From a checkpoint of a small transformer trained on Wikipedia.
Size: 26 layers, width 192, MLP 960 SwiGLU, 17.1M parameters.
Architecture: untied embeddings, normalized queries and keys.
MLP neurons of a small language model. Each row is named by its layer, matrix (gate and up: input weights; down: output weights) and neuron, and shows model dimensions 96-191. Each number is 500 + 40 x the weight over its row's rms, rounded and kept within 0 to 999. Numbers have three digits each. A neuron's up and down rows have the sign that makes its largest values positive.
After each neuron's rows, "fires after" lists the tokens most often just before its 100 highest values on Wikipedia text that the model never trained on. A number after a token or word is its count.

L5.gate25:472513486479469573541462473492433447504485550466488466513536449519509455522474528445453444450439486472571496438540558505527503503475469511448516488520440519486518497471435520608505509534465477484500460554516523546510518525558454527517564532469529576430499414465537534507536469568468454436
L5.up25:513494495469466541533434485474460493474468515487482496521486446511515463492458502480425532423438477446520472431509521550468492462495482468496497500509466581474509534468428461540476565553414501453523423563542521532479542538540473548516564492468447513447530468448517539514481460525456467419
L5.down25:505516563535419542492457444539491505512543542539508501494504501499483508484487452497420521470353517432502464452471528593507447481468495389494465460470456500477487487499453520537448530474441529416451471546508506521449531505582526479502492471475533476432530467478488530553480455509499552474
fires after: " ex" 24, " c" 12, " L" 9, " C" 8, " S" 7, " l" 6

L5.gate191:501438433449520479523448537448554479425497502433451446522555487474539493491487476425445441487554553575551503540504480558491545476452480551478497557494538547533522527462509520495510526491521531496522574502493534477485551501427436516527471524384518541505493556490468540482488527538487532440
L5.up191:455493471502495488505445463454551478463521480496536529473537534512521516467609460471478527480457471551496472496457505525509503461584512533493491549526527553504518576476582476448464536466528526464555512550455532515451498512519536444559440472486559466559520509512507534539521560482510544480
L5.down191:516498550567528504489478485507498465626501506472445535466491562451570470510539472530557502506582503524499492518516489512462547486508464520551512508565476527530504480481450475484571431539445564477472427482563450474424509462596480446505520455475465507537485449498440479564547444562479520464
fires after: " re" 18, " m" 16, " W" 13, " w" 10, " b" 6, " v" 5

L13.gate939:524468493510531451459486526569458478480536533474569445456508538499538487522549520479568439521496432439465526465490492487454505434454459582488524509495560471480477516395422514560471517567513530485397485506513528560523475464533476454473443502551487530566417496514409424492524531566489510520
L13.up939:466507594564470471488461522459487483533478452504453463529499538468523534528508521511493489572540468510524578434467498530421542515476478492471527530456502508517507492455517476471505527570507561513570527455512431544484503507588438490420557571555451526498520458470462538495532595510449417499
L13.down939:444436587574455477519485500497510497542487459507519524516491510471504494473488538466442531478484553520427471443413502477451479585422501418525489461565520516509503503497502592440477503505536579495528437543442565451503416479489490483542521592468468563464575533545534565507557490463465458509
fires after: "e" 14, "h" 12, "ak" 11, "v" 8, "m" 8, "s" 6

L13.gate71:539475542473506533523487523518458520473477537522494461504521497478440473435521441536537452409484452539547484503517547467515550505553471474514559477510413443533555438493411514519505513491533518532521524543503425515425452535517470516542514543506551510528446486518511499527505515473500468465
L13.up71:533553451625396473488459520470475525496476455478503459531422483552504505470436502494523486495538512534529444472495522523595510431454532495483467508622485611469520499496584503509514452507470425480467485481523488504550507500464464473523470450464471522434563515512550528499490497505533510538
L13.down71:492520413563490541545441472447507560533481484582440507516507493516450544477529490515523530484567468418478513540502452494494482505467550551512506413510494548534519516463525544520517490487491483476466488516476535547439451483465446436518464512526470464515533564466516478521485524587540454455
fires after: "p" 48, " " 15, " an" 9, "g" 6, "u" 6, "he" 5

L11.gate187:492463502459519468473492525530508478500458510443560521453530559535608525452481428501482466523472451443530515475519475546496502492524518572466523531539528515540519468419482452564523518486525405583494490504467424469543484529473505537477552516471544447480531410539507426467546484555521506499
L11.up187:535519511472520468504458438535427465542440504423527538457634463502535493514491499489513519453469466461478514453482471540467415457511471500500454469469519541471482452527444483517508489506501461480532528532459460521417459523565486401399575451426516469470544438504581434542528477491510502492
L11.down187:507520466471505457533467522542481519509446493470535572451532478453473388528549440541481522477548473456488460442494471567449411475473518508512520530449478432474551448573463519515459496494482578537521495482455493447535485531540491432382498479468527514468479508521532500551471496475487495541
fires after: "ot" 23, "w" 16, "s" 8, "us" 7, "ur" 7

L5.gate957:485538445508533483531532511424486549489510486510496522500511448537387545504538514506514570496459543479507407560494436479487443464490428517488494395443479482483542463487465488493503532480613499503521420532548499499484503514468537493473455563446500536449514529511478522545460551474464481466
L5.up957:475539516516527504502481473511561526495500513544595461449555521483549492543503529551495491450463496527482488516530461462509510519489558466467472551487523514491504570513474547479442419469499491560472493493479531465475500518505448469469499471564500514495498485508507428465483484493593608508
L5.down957:504533492485511561506540525510556433488505412480426543543513446537463478485532508418501485544508513505441513508443538529559448459506450539457509440519488468489503471451475488500533494501570458488519548530488496494493448493470515499507553552434463519474531571499521545552539589460480409472
fires after: "," 46, "e" 6, "j" 6, " of" 5, " in" 5, "er" 4

L3.gate116:485479470553484538507551514562526476445508519423534475576520487520426462486576489443523548466439518553511477514525470549484474448510480503465514551502560475481401526503541459538585435515462490500455471540555498559639478506425482509561501444507557510468500508535458544582508511422555425489
L3.up116:515470474524518460529505470538517484501489480397522539499514506472475485434452510566465553539506560466530473418435506423505438528534509551478526474542468458549446516511475545498491516521540478479529476488489523499481440517494520520544509511558462464499525496521497540486478435490578502498
L3.down116:578561457521461499507509514463495518519462498519485453456465491460527448467455486544459497442539450471467570507529519527522524544471549487563415489527477489463589523538417470484431484459574409483489552454585497520492517468475498487474443492521480520492555579443446427562465583569491539414
fires after: " S" 42, " s" 34, "S" 9, " A" 7

L18.gate733:496430525505498511537503470507498389465535531464514509479514511500519510488513476487534548482499522552527512465504545535467462455489555552545482520502468460513522553455490476611507498522527446576537571470545548515510555463557409440465502550467494467532566567562552483447598531560478377482
L18.up733:458475463544547629477527498499460490529499571480449484383484515545546384545378528510553499466475550505498531418579531516495469523519481492525495471496554490483527513452482522535451486500493486499442432551500487468450566466524485509527485447500474512503486499535446491493474541530457466523
L18.down733:519473493510576430536543496521515558583527497461496391560487549475474557512539480483460496436495526462517521428563489495491518527525471508528471464480480448518514497524444518514486481477526467502501568500518445466450489473489523480573586487529606476435506485544526518573509534521501498369
fires after: " l" 49, " L" 12, "w" 7, "f" 7, "l" 6, "h" 4

L3.gate167:498406507533451492561483471488453466550512483471482521584466494520457431502546558515503488581489537443604543561571496451454452516453504476488483466515548464465507533506493504525576526549447497516554502472514578525595418532463458572482572533508547568505489517440497487471632553519543484488
L3.up167:509425541537479494553459444478444490509482490512491582501442478528478381510552548540463558560552553407565527537541508466407456503458503512551462490501548461437496519517502465474547534527437507457535495464503513439523466510455465513524532516532484543501510501449492539516553483472529496514
L3.down167:508475501497484450524443500472460480567495479509432516460474512498488432486493543568467495521485536434574527516462533455486519517444456480525432473463490477524522545543519535451546457506504426440536514477531579555485523508493470495530492514469512553480517597482491533552486520517557535481
fires after: " s" 68, " S" 29

L5.gate889:467524597475481522539497498489471536486578495516542424478454468534486503458496478482542505547495483590537481501505512542503512586550527549471493420491539496468519491474486532449478478516602564528495488501441462527519510502529462510536433560541537452513499548479477518491495502580461516526
L5.up889:506543523448513478498566454474508519540561501514467455482444451516576473495465547496442486517438499513504432524461525487518481486484522565490516406516505479538505452567472555485503479542547553473409562464527478515459441539482522526518513537463436471470408449436530475438499494456491464564
L5.down889:443480503502520556453487539508563460432631514498448513469475460523451492539534476504507478499474418500426466493460456427548456404496623527567435518489540465448511519527479464452432477500518493544545528502431410530502472486451437448473464449458437467493462532516515491455483456476535552515
fires after: " " 28, " for" 10, " to" 7, " and" 6

L13.gate16:451495464504522528441511503534482489469488466459498421514440496475615535478521479513489530448474554457586462460570427467450456505525511447434544520537524453479411483510528527549507534457495509494525552441507473537444494446509526542521488593466525525497535493477544523466509543548506525530
L13.up16:497427442484548475509502542484532477513515445477424455500482504445544546491449493540483482498493548555476460565526538406563498496484498489512483451481516462507489508500494523483505535449482476477495481387509534539504424500457519524389571453442562482465461517453464476447467454483472507560
L13.down16:538461395493469535528505456516482498492460540466494547532418494532501482525501514475477490440465485551538479549572547584501558524469552535453525427436524450491515566448510498517468565506560507544423456420515505471491476458542485452515538499423535459470536450477557498463482480452487479525
fires after: " to" 42, "o" 16, "ot" 11, "he" 9, "t" 6

L9.gate557:444499547527518540494548441583404433525532536496484462518529554529428542480535477502497499544540442548515547502581504499557530423482448517522509487491507412509574514492422527519517446477515500553581498532451496466545446480478435456527515541416490494550560479532562495514563501478570461499
L9.up557:412558487449554489516493505537483588551553504558510476488549524512520555465462465474496589502518499527475464530557559514547556495503503476556443511549522468451501465471536395506468441495463518475503404543469454486517529518413574518443569568475488504478481473513524515435547454480454539514
L9.down557:521522477450523512546468529520465475505506482448469507518499551514586447523406433509489466515434581494466517488465547505444511516514536488516478499506466504488522445542471485476462533561506586475505503490432518539499462538480511469502557577501469455496453404488492497439511481479471372482
fires after: " al" 21, "ou" 14, " de" 14, "h" 9, "e" 8

L3.gate252:461468551513404497486535490478457524551536482520487447494527516494441551487493448521496418471431500494469460443515484524493542451491530475525530471560492451512522520539488459510481484502584503492453486488537550564552457429476497546537454501499500463479433525502462575547474502539433529498
L3.up252:550500440514470454508505427493464490525474482478552494544496511535492534468503517481534433412452480542538470519501476614511556494542530483508497526547512517490586392648493482437509464469519514552442434491525513504466496502443490472446523499406505467505466511465480494534525514531515519485
L3.down252:492498507545536557487467454515601496491473527472540533508457503597429533538474482543455537526505512538369484549484458494487508569541610476464534446449479460530548510496534564444478457466424485511500486504392494499487531535436499448550513538482429505499466533515499480502445492506486522545
fires after: " " 28, "g" 11, "ed" 10, "ing" 8, " and" 6, " of" 5

L5.gate112:490513509624473501527557446499520419509494550475524519541519449509542514463476470444493422475483490549566532439501498533494471539455492531472509523577482492492503496523495473565575542554489469475470508562454443532580472562501461544470495509469495516483534490458467527480518406485553479545
L5.up112:460556441548486479470525479547467504456521465464565520545546499496506544521530476496475455478522515484485572572418512481514461568552539541504504504572497486524561536523500508461437490562513519483546565554498528473553515542489488532453457527568488501439597471447515525522491502503452477474
L5.down112:515423509515533446476525476538541539589455470527469514492501542493455480508426408472494546507486487535572534475462501472545489509562544498528485479500402470517525561512506463441453498493471393476519504583608514483474537582429442545519446497496500465475489520490492541537500478526436557468
fires after: "ig" 23, " S" 16, " s" 14, "m" 13, "ur" 10, "en" 5

L13.gate905:501561501472549504501483531498470442544528641480451467450580501513471460483470490433486475525392514460502504523436451436571478506489521480515554451524456527484483478535526535576497464489475508493524482524481524517505525546560511510506453566444540486440507404529492486511509510502507492426
L13.up905:509524481459438550510482469569628474494505495499467532519517555486487471489443448457506495467541563490523508481519497454499509490516526464459378464499467403485493557559513473537516509534487462450527463508425504515512520510483518494446554474525536568439438524551520559473488441509465496486
L13.down905:453458533471460499512416489472520508562533545595496505429509539471478421457425440486531510522503538475516468490577506486503547528451510476578467443466515527487519407510499530541496504571547526485466509548504494491511527435507538496490426544482463533466515506578574493536464492491423561474
fires after: " C" 27, " c" 18, " s" 10, " for" 5

L14.gate540:545467496492537501445520442494553490584492492490499480505500519487562504466454458544488450512499457422551489466511461492514487444432495545540484467443417520532516559517491456539418513411507439549443445562554540476585470514491531531445500529573577456427513516478499521437593561527583495520
L14.up540:533475529494498552457582529512445526455458486542453553423500530501489523498457485506601505558472492566512492462396538487573554491523485507456550523474534417449524495505402500524442450489542488526411521553485514545489442523558498504471536510521437507537548465457512527576530535477457432512
L14.down540:518534472410483517518527528527440460458500444464493588573510501513551518511511575514499508509460489435554448556514516555594567532548527485471527485490542477517514522471508511536474587428450475492495520482527549533501472492504471518518519421429569536498501486568485533527496495527511510514
fires after: "w" 45, "t" 16, "e" 8, " of" 6, "ect" 5

L21.gate694:503458573457502481555550484528485472490506493557516530511576542518497480440498462430529516555522476473523498498511508473587541490460472515450513510480453493488475531460518448541538534523571513479518485484464480556421509480430514549453579529547556503466524476487493451487483513564530503455
L21.up694:477442520453542470497484438489493569462541450473435480518555494549502551445472503548539444496432487546547503531528456433529508592599448566469537464472523556461546549561500516532550475536532509535542466506480446491495517524424492612527466517504485476447463460495507562530489525491532456532
L21.down694:509471513512522445482484439492513560408568472493541483535517521490439530422484560499529501516487516532530531512425490500495504472495343475491506474488550465447525496524581455469522453513542666470498479492490480434498496494444506520523516427421517518538505448480574540536504497508479517503
fires after: " 0" 28, "0" 9, " " 8, "%" 7

L5.gate877:573467496472510459587525517489502490506542595467495513533479437478527455529518578473486485508504430528537512482497457522514484474506457497500513516486493552502511503424444539574563547533469595568485465497505472519474431518501497535544477502505602542453457556498438443545454550451465471512
L5.up877:555489472472474494543513447445544536448503505595490445492477518527492432560501555495365548497551458439475499469462503577539472541533512503561494560528460501514509454511477539580497566531518506526513448520557472531462496457556527520490470528441520491511473501462477512565571547511566543502
L5.down877:496483519475480505530487525514527502527525524505460495507584509493563471500510532523526537444479448445579462525445484505580490499496488501488575479454535438526555478510512472504484516457535584534484536477481515462405441475577517578538478447496439482469478640442520514550519521473475469527
fires after: " D" 22, "r" 16, " d" 15, " R" 12, " r" 6, "l" 5

L5.gate860:506483455521483549429527487497507502556504432510565410507491494489565476487519566450506566519502516489499486501520469586504525532519513475400538478551528564560541450516492544498497550554555495509539507476468521557489523515623518423483511555479486448538495487509463468466524505564534517507
L5.up860:488485469522498544511482480458560519449534424477470479484530522505553510506417529521496544523454568414512506438512540448522501496567520534544524518535530510525433504511533546500478526489507506516490477542489539519476565379509534507429500513505536517492487560517484587556415451532541577530
L5.down860:452451516507429490562530465503470528548503541507534490465498469521476529496423551547525453513480548548486512532576525528516543532503536542475506491413490527514514514561456472527501559481456504468500488531549500495529474485562517473509522535507485490474465362562488574508493408552462459462
fires after: "o" 20, "iv" 14, "t" 13, "i" 5, "ro" 5, "u" 4

L9.gate65:490486566555507534495572514523460483565551470515500453457576506520509531500515560477461457544514441550509539467510515518533508485403536473463442451535476511516555471522414488519517514518539566563476526532459485541536508499440521508537474543438567561481462400492481437516433483486495500484
L9.up65:425525551529492476506548505471495484570528557480460492606555443477562576416396449577461564538488462489526529499457470525457515496519483563498535490526483463435486530465518509424525424549465519483455452542535488511543481498474496543510535555508426536499506452557467522495505490475550556528
L9.down65:415504463459480474556573529470470484477510477522490444544543521510524553459501508520417516473454441534497486463536579494474488554483577523537487474583502408473542479436512518507492531519510564474545572466473474511494522530553518513494469494422508507464508451496501471499528513512484522499
fires after: "ur" 33, "ou" 23, "e" 20, "ow" 17, "om" 4

L3.gate289:511522466509454509551464460505514426508562496540498513545570577505451479457537499496489482447475515550480469475533555572485466528526464463456502467564473449511514521525480530495525501563522470585459550488490475529589427425492461480470525455553491525504460454561486575572510469461472540540
L3.up289:463464559504523521486461474452503483457492408477510560509560585497533478532520536538505565482455495483504529472549516572424548468509528467501563503477453479489492569484519513470477499503482468552464502520443452529536555476554420495485425511494470512489495515494493533537548448529506524455
L3.down289:496496528500532547513434506502531482534561437514450519556421509489466573455513497543527628503489524486436426495523495509496481550512471456499434520507477429467456470514564523403556507549537490521486473521512431537450505443514483457517483463528496483523515391509470522493497457501487483470
fires after: "u" 53, " I" 38, " U" 4

L5.gate654:507482512494498487412507503451532499534513526458451447509545443420501507517481489548432573548506504524505491514570479559470504504512492449458492479512532568430485510498470571582459531460501578445502461461500539555522489530519498447458442552474527508512431547534479513503462531574431523490
L5.up654:558515463439546550509545446582465533511519468650515520513449509525440448525466512519532509552533497468508527505470423578455511463545497529483528476447505598499474590493465494475495522516586506524498530513508464520538604500490519569492494478545524505566557502466457437479509575478468552457
L5.down654:536476502493455493428525502516456350495595495526508542506536465566511461500509561490493457466495544516506516509443483548552501509536506559468569496488475473494535487453459485610574471427611516526520490473575506447418478513494519494464529465401489424475508473470492470538548512525437469415
fires after: " r" 36, "uc" 14, " R" 12, "g" 6, "ar" 5, " K" 4

L13.gate869:504467470448482464468518528486513496507441516430487456517515496528508511471432466496474469506499535466535521502587496521377528446553481492457505477528550425477564517481481515517532459535548561499528508512419462473483492518503484542436491518535527451498497460495564477480549483505494450507
L13.up869:542472498442518539522507516526461562539459472504503511473509528517540496508512455524505494536564520440505515455424472467490475430510512527476561431468509572509491449477459391543545538463453530489508544501457494455552574453512521486445580437457515438477452474581486446448466516548503503525
L13.down869:472524513468457531443561483510516512504486501527482536545444481498493463524506445506479496538494537471602503477562553469466544555499508519520530470544464520607477547525545501519487554483496513440503503485420514486458466479531478504455459445497544462516517532491486489578493474511455484569
fires after: " com" 34, "om" 29, "ot" 14, "us" 9, "iv" 8

L3.gate184:454472513525481511597410494473528438507519521521497456448547465490526506476483476502499553520498509605484531563542429516545479467483462487504476554526522511502508401512484458480536494481491454534503538560527504511468484525458387491540472492495495586552444470497498422573583490544545517523
L3.up184:487449489529543429540456498491553447519492448494507511533513449503509482507509445532503518516453496526505491495524533532535493505541485580552551533456487454489528513507520487449579485521560521501471512549487500507460543450444471557478514530445521483535464478542415511509503475481471502509
L3.down184:520449531534513445510544502499554477528449448517527551526524538435459505481520465555587570526546555486465464535464514545531524559534563530594493549530493503505546473513546552359570481553518537539442496524456519433475466432538500504511558488430484518506439418528497496547464477530449531556
fires after: " W" 16, " v" 12, " V" 9, " m" 9, " M" 6, " b" 6

L14.gate559:548500422506461449469535530503548478482525485493525492499530463500547556478457521496446566535569427533507454497506546478525513463402537510471505433550459562510468515501491467507406549490518490535453504489517436504471469511450467490524535563477543553483529528498475503520555591571566501559
L14.up559:538496513648551503496506530558492496453494545506487545502524515485483520527459484521491464437523520522454517490515550466557466447513470489519569523508491474519536542463526491464441548442417521472432522491543497443538479482510473490434484472470450478477483542477477556589477541578480458538
L14.down559:467535490497548436479493458541493478556443511566571493512519512500505544485442505516429498488544499504497530500486489494543527485516558551512540495471489462508452568467491464509507515525472484454485492529523495531515570526473530479562497455488479460454484425509463602493515537490491560561
fires after: "e" 41, "en" 14, "w" 10, " w" 9, " le" 5

L11.gate886:560452448560487526545516471458544458521477499446433571499580477536502517506448474527500479506480471547530439565529462472524444511499453454457470457468423501514591415568489488550510499514527437573545468560529531492514571547517409500495509538526566546467449486409506541516628537524532453461
L11.up886:521424533523534482566497459470541515491421544499431544472492487530531481470462448490519478512522488496472392496449486560551487492483492446448464441477465479492503432532537501458465556495601481497475517440500531541458511500485509526471507500525511556540430535500458605506498580478473423494
L11.down886:516483457461470426509497487532493522470469478555494467482557566518493569523468499447485521458483505471490523475428522552510550506490483489575492576471521462465487494577484523400490472536556446478417510443458507503483542457533585443563528470469491482524527487476530497549426542416430453548
fires after: "i" 18, "ic" 16, "or" 15, "e" 9, "ew" 8, "ce" 7

L5.gate819:549568498470515531527498537475511478496471519466410483480475489453476508537528438575505502447466391554484490430509484567498539553494613510499462514445514504462473446491540478533537485457487528514444498576490508470521457514516461486547463501475559559506515535556527497433579531543522496481
L5.up819:475552465450470414528452553468528442488486569501509444432514537517492488559446481515556535512442394499516504468541557503515561467484530507535480566541424546446466518500473483548444522469524579570477556529528466509459468471503451442488409471431485476471526501535518459506520496492508447581
L5.down819:559517525512505572502539488479517629530488482487491480534468492476506504434484547472560522517518444462422540519431491520491470524552394537518541537463489476516480499457540498455577487474482518440538533486493536534493522583571521557483490480567482517462510489496495495544516546528552534494
fires after: " I" 46, " A" 22, "I" 5, "nd" 4

L5.gate54:482473486522519524560532400596449456515473537483457551540492509487527527512475544483505500456474517539466448510553503533441519514551528470545565517469537479464531493476474470545482471512453519564460510473496436459520495447444469495502509491399506523545516519538491471534503480481506421537
L5.up54:464458499555469489448454487450536549473482499493538524510477578536499472426554483504417562483518517456495496486516497538441561504503564495508457481458469531451558536489458462476486501518539439508558519513525473502519522496417434483576497443447499531511459495517534652569520452462508487412
L5.down54:458506523558479495449497540522541482507481469541511508511465522476498516420477536445516577489565476494346385497570540506471557537505469496558540533531474489422514506494555501546468556525516448506487469570528413543508473436480482508529536515493498488553501463513537513528537443458446453456
fires after: " I" 38, " A" 27, " D" 8, " E" 7, " U" 4, " M" 4

L9.gate248:526459442492502492464601572448514474472549561426522507530491507485444554451477485460515542472481527542491592436492446515543489516520514470459528535471509574535469420414513465545569446471523456610455560451492414448525480480438489494490487447415526572495462495567473495516614468501474508566
L9.up248:479470517564505445472535539504438527526459514544491465556528537517550513484467458503553522418458441457477452475531495484523484465343491477506498557448527500507510478526510513536470524458518530497442513513490461515502550557521556454478441421531551466501448444488530502544514490491427483514
L9.down248:528488529453478517530484464521474600523519496504502530485454509461481444399474556503496445519520508518449513535445491512450469529543452571518513527548488554581515389488496537445456517476464491443469462487467430490480603487532540477458525466557555532445515553463486558542472454507511435468
fires after: " O" 22, " P" 18, " A" 16, " p" 10, " I" 8, " J" 8

L13.gate17:508495465483424495455480488508531392576572530538533405532527483526544533502607493424561511491508497428507502524562500464526490540553540523502544436541481499460521417532511494515472490507478496589514503449506457469517484547523477476469452544485586498508545405522511429466497509589531510508
L13.up17:474523448506533582506502473511575445468475424589473537479439538441519527521524474589495447507537484535483471487445460493503553565469509575468506556504494485549516571571523457542475500457523455447551482498469540499508567479504545482534522501533473497468546462503432500487529528473420493509
L13.down17:518496424459450494467486484545517473538562484532488435512469519404468569481432456573499541508490496462497496503498579493434528494504486498512476497523418467496538543476438521571505491440518581512504529536500562572567570517489526521527503518502440499552516477506494472511584471498391458511
fires after: " re" 50, " C" 12, "–" 11, " R" 10, "re" 8

L13.gate874:441579518519502457454546464511486451444456524479529424421480511506493469581556487462496504547533491503475469514509513489474493529451483608448507507440536517509523534486550512465427492540454542466522504509453523488581430545485512501570530485534505541502434499531453474462534519464448484498
L13.up874:489558517493480570535561578515519484526512507512489538516504487499471467527459512505501492445481443470538524457544451605487472527475479466509480474484502613508504568489558450572511480414475458498461503515493506507404431513494396531396518452513465471428501522501432580418459525487525431471
L13.down874:473483413540463460548522539549486472491491496537494533519492496464510526502528431466485571498512506432492519463490450500452538579486515510451443522533495490544546526517523505485412482571512546487410469489574552431557430429482552476544525478461490508464455500489572568476526521508435476454
fires after: " g" 38, "e" 19, " G" 17, "h" 7, "G" 5, "ad" 4

L5.gate623:487536502473570476493544494485499545478491488501542412465515482547484512517548462445469495496465512508564493493525508496502412426479472468526516556509467478541568526471506513563498466562539505545511483498496467448472486447450512539490568443528496565493512539498458538493533544446475468477
L5.up623:552479452500527500516535537481498482514537568531549577521553467501432423465596495472510586470480441567498536512488494399488459502529530466475552491533521484465466519532474532499517518489518517476499431476522530504504503558486508466455438548471505482532550490495445482483445483466529542487
L5.down623:481511496512515525544555546499555507532518450523490438557528447518436495509565515518504524455429470535451509484443520508525445465541438504409501467460582581449488550537477474503533494524480504539464482512516589502493468544505465494510486531492543470528461539470476542528550455481538468476
fires after: "," 47, " in" 8, " of" 5, "s" 5, "ing" 4

L9.gate99:517530474523515510504521535547615502541522534428510478473481540471568492463512449461521507496505538534507480577532453504575507571541452472454518504617540487506509544456460613435545486533591496554515488461499487537591529429493515482504486471546556539504479520535507509437488512476447485486
L9.up99:498491494509445473554519519504495456480430469522445432494462568487441473408472486513510492494471556480537474536496527489526525583512501550420508487449494508486528532508463504559499453439528523454468535488490475511467518512436528597540618488507505419510512535511519427554470450457452439550
L9.down99:485466467489593510510468506547507546528452593489480472509511545544551474513510550520472537468457488515479548564514532499518520593543507517454511482514514502422582441465481529517487445547564507460519473535463495490544522426537566421528550526430575529488495458472487458489506476503493488511
fires after: "c" 23, "b" 16, "o" 14, "he" 6, " he" 6, "A" 5

L13.gate683:457463478481569489483468528492382458504588521497518509482535494494528468550488433454472504480473478523512531509470491510517456483405455485430524501456479478526525413497489463484454458551560464532465486508472434443487511581511440489520536479512499538461531484543549482508568557547469429480
L13.up683:381519458465548479489431515507430584533477465517519479423485513510485487546445525503534514520484536562576441529467468521507509435484472538493508554566533491507513572481523543465445487522447498475575484562468501444476445504490527534565564539572528495459498454516506481473458515499483469488
L13.down683:502478468501514531512490433476563547534475486512484436527524529482505507461520542455549433475427447472494511449538485590500479442536499608481473455392524499597503563468478479596528475535480500497501449499485526497395508496517491466543579508482476447528499519521518442490474534472520496505
fires after: " h" 29, "l" 22, "i" 5, "h" 5

L9.gate308:506493445491506514487486444480496454504457468489539498498508505481488486509476561543453458528556457566539484480521543486520522502458468523545507477508418559513541489510522428512462562470509532524531431523544503498606487490522440442534507495498513542552565459476480572594551474588536501460
L9.up308:486516517456487493448475585529505537438513513583471517547458480447571523473558544497548427487513488519514507416506518473544576491503493474488573526486476496490447575443576545526428522407576445481450492548503583487492467485509506546425457462492497489477551433478450520517493537413513544447
L9.down308:547486516548476439567443519415507444357464507521567518494543438516525477538503506533535527481592487483542558450516502458459505493505502553511554524551548488532478540528484481546509534454546498486495446484512540509510513496530483600457503494413479543463537462553455485558453434438526549536
fires after: "w" 26, "e" 13, "ce" 11, "u" 8, "t" 6

L9.gate274:523537475490442501570519497502517460516513439443468503502578450509574475450539579422544453535533500526482494431591541469462470547515470518466416511490489477592488440448484542557545500522559386550550555466508524541505578500542450487483479513474499488492480530512431522431481525449438399472
L9.up274:504502539536522439540503489508497463463513535503453515549528565529527473423487458452479491510520546496485457412545507548520409446506496460473526510555495473522482470480492547565513520508531544421428486533552486544469443508556482540419414481540494478521402524548533478503505509450461488487
L9.down274:495550502456453442541454536475489523483512460484476552587463506511518550601481502558444537517536503488500583503324498439487562483491486453456454438458566520463512509513521485557532497493530476481495460474534532480529522518496554511508441493526498510578576529446427542532525500485499513442
fires after: "\n" 37, "i" 16, "e" 10, "er" 5, "op" 4

L11.gate382:486550438498506521497603483479480463423510527406498519485498591490478521447495467480545510532484538529534568484526484476524503501521459491495531462521565470603569520516457480506523518507522481506470513541444508527569493544527501510593530560562495489507452480450557508542473544578555458495
L11.up382:593594486434600480479487465522451523553474502473541530534529459571499510439512429547542500448503573510492494520420508408497532524490489521562475443489552461498543525510550558444427427498479435530479476482525500498432546543494527452498480478478464582527468527508582537548565562525496464534
L11.down382:559566474545530500463543417542407562457501493506521503538497487570485479505512492463538487457461510476512459529470491442527505561490462566542524508482580571447503471445534516410450533457482478424446439531538487486555490509534535481368475464512547493458536552546495540512518460492542469508
fires after: "nd" 18, " d" 13, "er" 9, " D" 9, "u" 8

L9.gate180:552553561502555536489538580463452486514478436526487505565538480508493584476540459518526464472498485517563493530602566556527442472561538471505472512549545469559454450532478527572517475535492509519512527466537530500509491524481455521477534495383529522483528503560516553430453464512517435532
L9.up180:487473463472548531492476507527513524558442472450454468512549482488526426506520444533571492499465553494459549468484452582493558528491504562553505591564572546485525519519455489530532458529469474501497575502387464475510564498493474519570512472427481481509523544489529482436579501435435447551
L9.down180:504553540456515476511443415530460479499467543493498503506477541487406630535527535550487437445451536522546524518508489555497477533504493504570529461543481517497532526461474507465532565491460482452492527528491526512523577444403452436572416475481491503477509538464555528547557472472561480505
fires after: "ul" 29, "ist" 29, "ar" 9, "as" 8, "ac" 7, "at" 5

L3.gate755:534418488480509532505527494459562435546588503477550455516416503527513567489505556521545543496497578456532452493553562457471487569554501448486514453504506517492553567522510416516511535481549496505492605531470498533596509502494487524502581513542529488470512470506536549549548465610480509579
L3.up755:552433417485479483492570509433445488511510491486514505549500505512492460483487509505489531494533544549533546498496494423587431514470516548450552470513481420533483445456442500506500541508446451448456469469466437503568520531488527506516454495548471471537502441512538515449507474520444486488
L3.down755:512485467587536499445525540517448540497493451544472496498518517527391534507505514484485477535411483476395478507529491488487546526476364525517522532529489462390480528494451556420459569464559473525483439462590440481565505459530514500504495484489504533507535471538564499486522428476450482496
fires after: " " 21, "u" 16, "ep" 9, " H" 6, "ri" 6, " D" 6

L14.gate251:520432517504445459474519509507547469445459568491611452489527479564462505524592557406580435483515458484459481488649543496494499530458438563479508488483487475490499478453496553575496495412539556500525493505538461509586455494484464480507531520534543543504468517520519482524581483490455485561
L14.up251:521507589454515406538484586538517491514508515541498479500460414601419539439548502457435468479580508515485471488517501462488491496489515450536547491483448502470483466533525506503537492503478495519472474523459457543473565536550451553501465581543479472505523522459633507528501501445522436506
L14.down251:491511491476501534414477487559508478447477434515434514587487516435501458570513596569443506521531472490611464520440465425489523492541475514481514515461560514550500524488503417526576489530462448452550495515503517502417485557491434487479516486541490446555516505489460444458500478516451521565
fires after: "l" 25, "i" 15, "e" 7, " M" 6, " St" 5